config = dict(
    n_layer=14,
    d_model=256,
    n_head=2,
    n_kv_head=2,
    head_dim=128,
    d_mlp=704,
    vocab_size=8192,
    activation='swiglu',
    norm='rmsnorm',
    norm_place='pre',
    norm_eps=1e-05,
    positions='rope',
    rope_base=10000.0,
    rope_fraction=1.0,
    qk_norm=False,
    attn_scale=0.0884,
    bias='none',
    tie_embeddings=False,
    parallel_block=False,
    init='trunc',
    init_std_qkv=0.0315,
    init_std_o=0.0315,
    init_std_up=0.0315,
    init_std_down=0.019,
    optimizer='adamw',
    lr=0.00167,
    beta1=0.95,
    beta2=0.95,
    weight_decay=0.18,
    lr_head=0.0107,
    grad_clip=1.0,
    warmup_steps=270,
    schedule='wsd',
    decay_fraction=0.631,
    decay_shape='sqrt',
    final_lr_fraction=0.0,
    batch_tokens=131072,
    seq_len=384,
    doc_mask=True,
    train_tokens=645300000,
    steps=4924,
    dataset='wikipedia_en',
)
MLP neurons of a small language model. Each row is named by its layer, matrix (down: output weights) and neuron, and shows model dimensions 96-223. Each number is 128 + 32 x the weight over its row's rms, rounded and kept within 0 to 255. Numbers have three digits each. A neuron's up and down rows have the sign that makes its largest values positive.
Before each neuron's rows, "raises" lists the tokens whose logits its output raises most directly, leaving later layers aside.

raises: "y", "ider", "aut", "ica", "ices"
L11.down236:129093080102109084159127181126117138110111103106089146186113147176126170124179116132128126149147147149164068132059170004152085145108098123115117138179072096144177113158137155118160139121097091140110134086114161121154112088072091117155140168186128135107171146222092141109161134131157131109166124172144095107150147085189128081092184145125126143152132135105106141188108125135145111123161

raises: " north", " west", " south", " southwest", " southeast"
L5.down64:158140140143126138074151110128148187132131140102069158131132066123073141148137133138157157120166144083172126093186121157127082124018115095119145200183179145143101077158039127142160124071120157148125145111141194134082134142076189135141055099129153148163166150157128093143116162131110160153145108101125098130186115147147117112105150132132140143132090113154096130113112153146149133143098

raises: "ously", "ous", "aid", "r", "ty"
L10.down27:175163097164120133173097173138093149126151106123117121147171174164106116119171166152109106156128112157167152134119075176160142128187152153092173176120126167070122138198111121166147164216114153139210191113054169143106120169148159096177110144115102124137109140187104136143099159129099106151086099133110117164124112148099062075104168096143136111130125085136120111155141077112149139123097

raises: "bro", "mer", "view", "worth", "wood"
L4.down224:120123137188112083107132097190142102137161056114102116122097110134096105120149177157151171089149129057132136100180047008137112120094083135118088106111098094101097130154108141160088136079135096132135142145142081136129115140161141104154065108090119093157111141064150198122144167149098113170090121172066167141106108153138058162194091147123105121149060123175119200128149116182135110147139

raises: "ble", "zing", "din", "ient", "ied"
L11.down593:148124076161154057087140147109119102161091101058075159140112114118162099126136169116135155117151087116157163110166126107162159106131113150139159138094162171122145122192077147101127072103074159091136134108082172147128123102116105150147107141134126135079124096178153087111154143108133124101189116046199120161087141114079068105117160088086089131099202165166156061110148133188130104169112

raises: "face", "rog", "She", "rey", "rob"
L5.down126:176163137103095076161083172117117070158146120160178101130162095199123095167130157167110192107134111141166114119118132152152190100155128152140134164155154080116077133082185146147156135168102160114144111128102074126159100127185062107165153183166155124126129207128095152146101128092131114143145081170140111103122093182153172165152081148142126092114174109140102134115092141093134145188125

raises: "tor", "ti", "ted", "ting", "las"
L11.down231:119110158145186095147083137097120069175139127144159069112139131150074104155163150147105161080111163106139125127123183060104106142074103149169152148139085095147101104079111110140125127133100157170142128105089114157126124105157105167138159108147052107192171082114125128138153101088132062157122139104159143130182070125091079110141132164079108090102126149156098142098160187055152189139125

raises: "SA", "S", "est", "ed", "N"
L11.down640:126144101202147123124109102159122128089186121128127126167117152140129110081077091157131143166073136201135148172094142000122169132092139130151140162108169057099171134209161101108075113146071105153061148162145154163125139112124190088115148082113151116109121080110106138173078134130123149117165094122187151148141121118156112149170111128123139119114151145137131193161104128046121103147123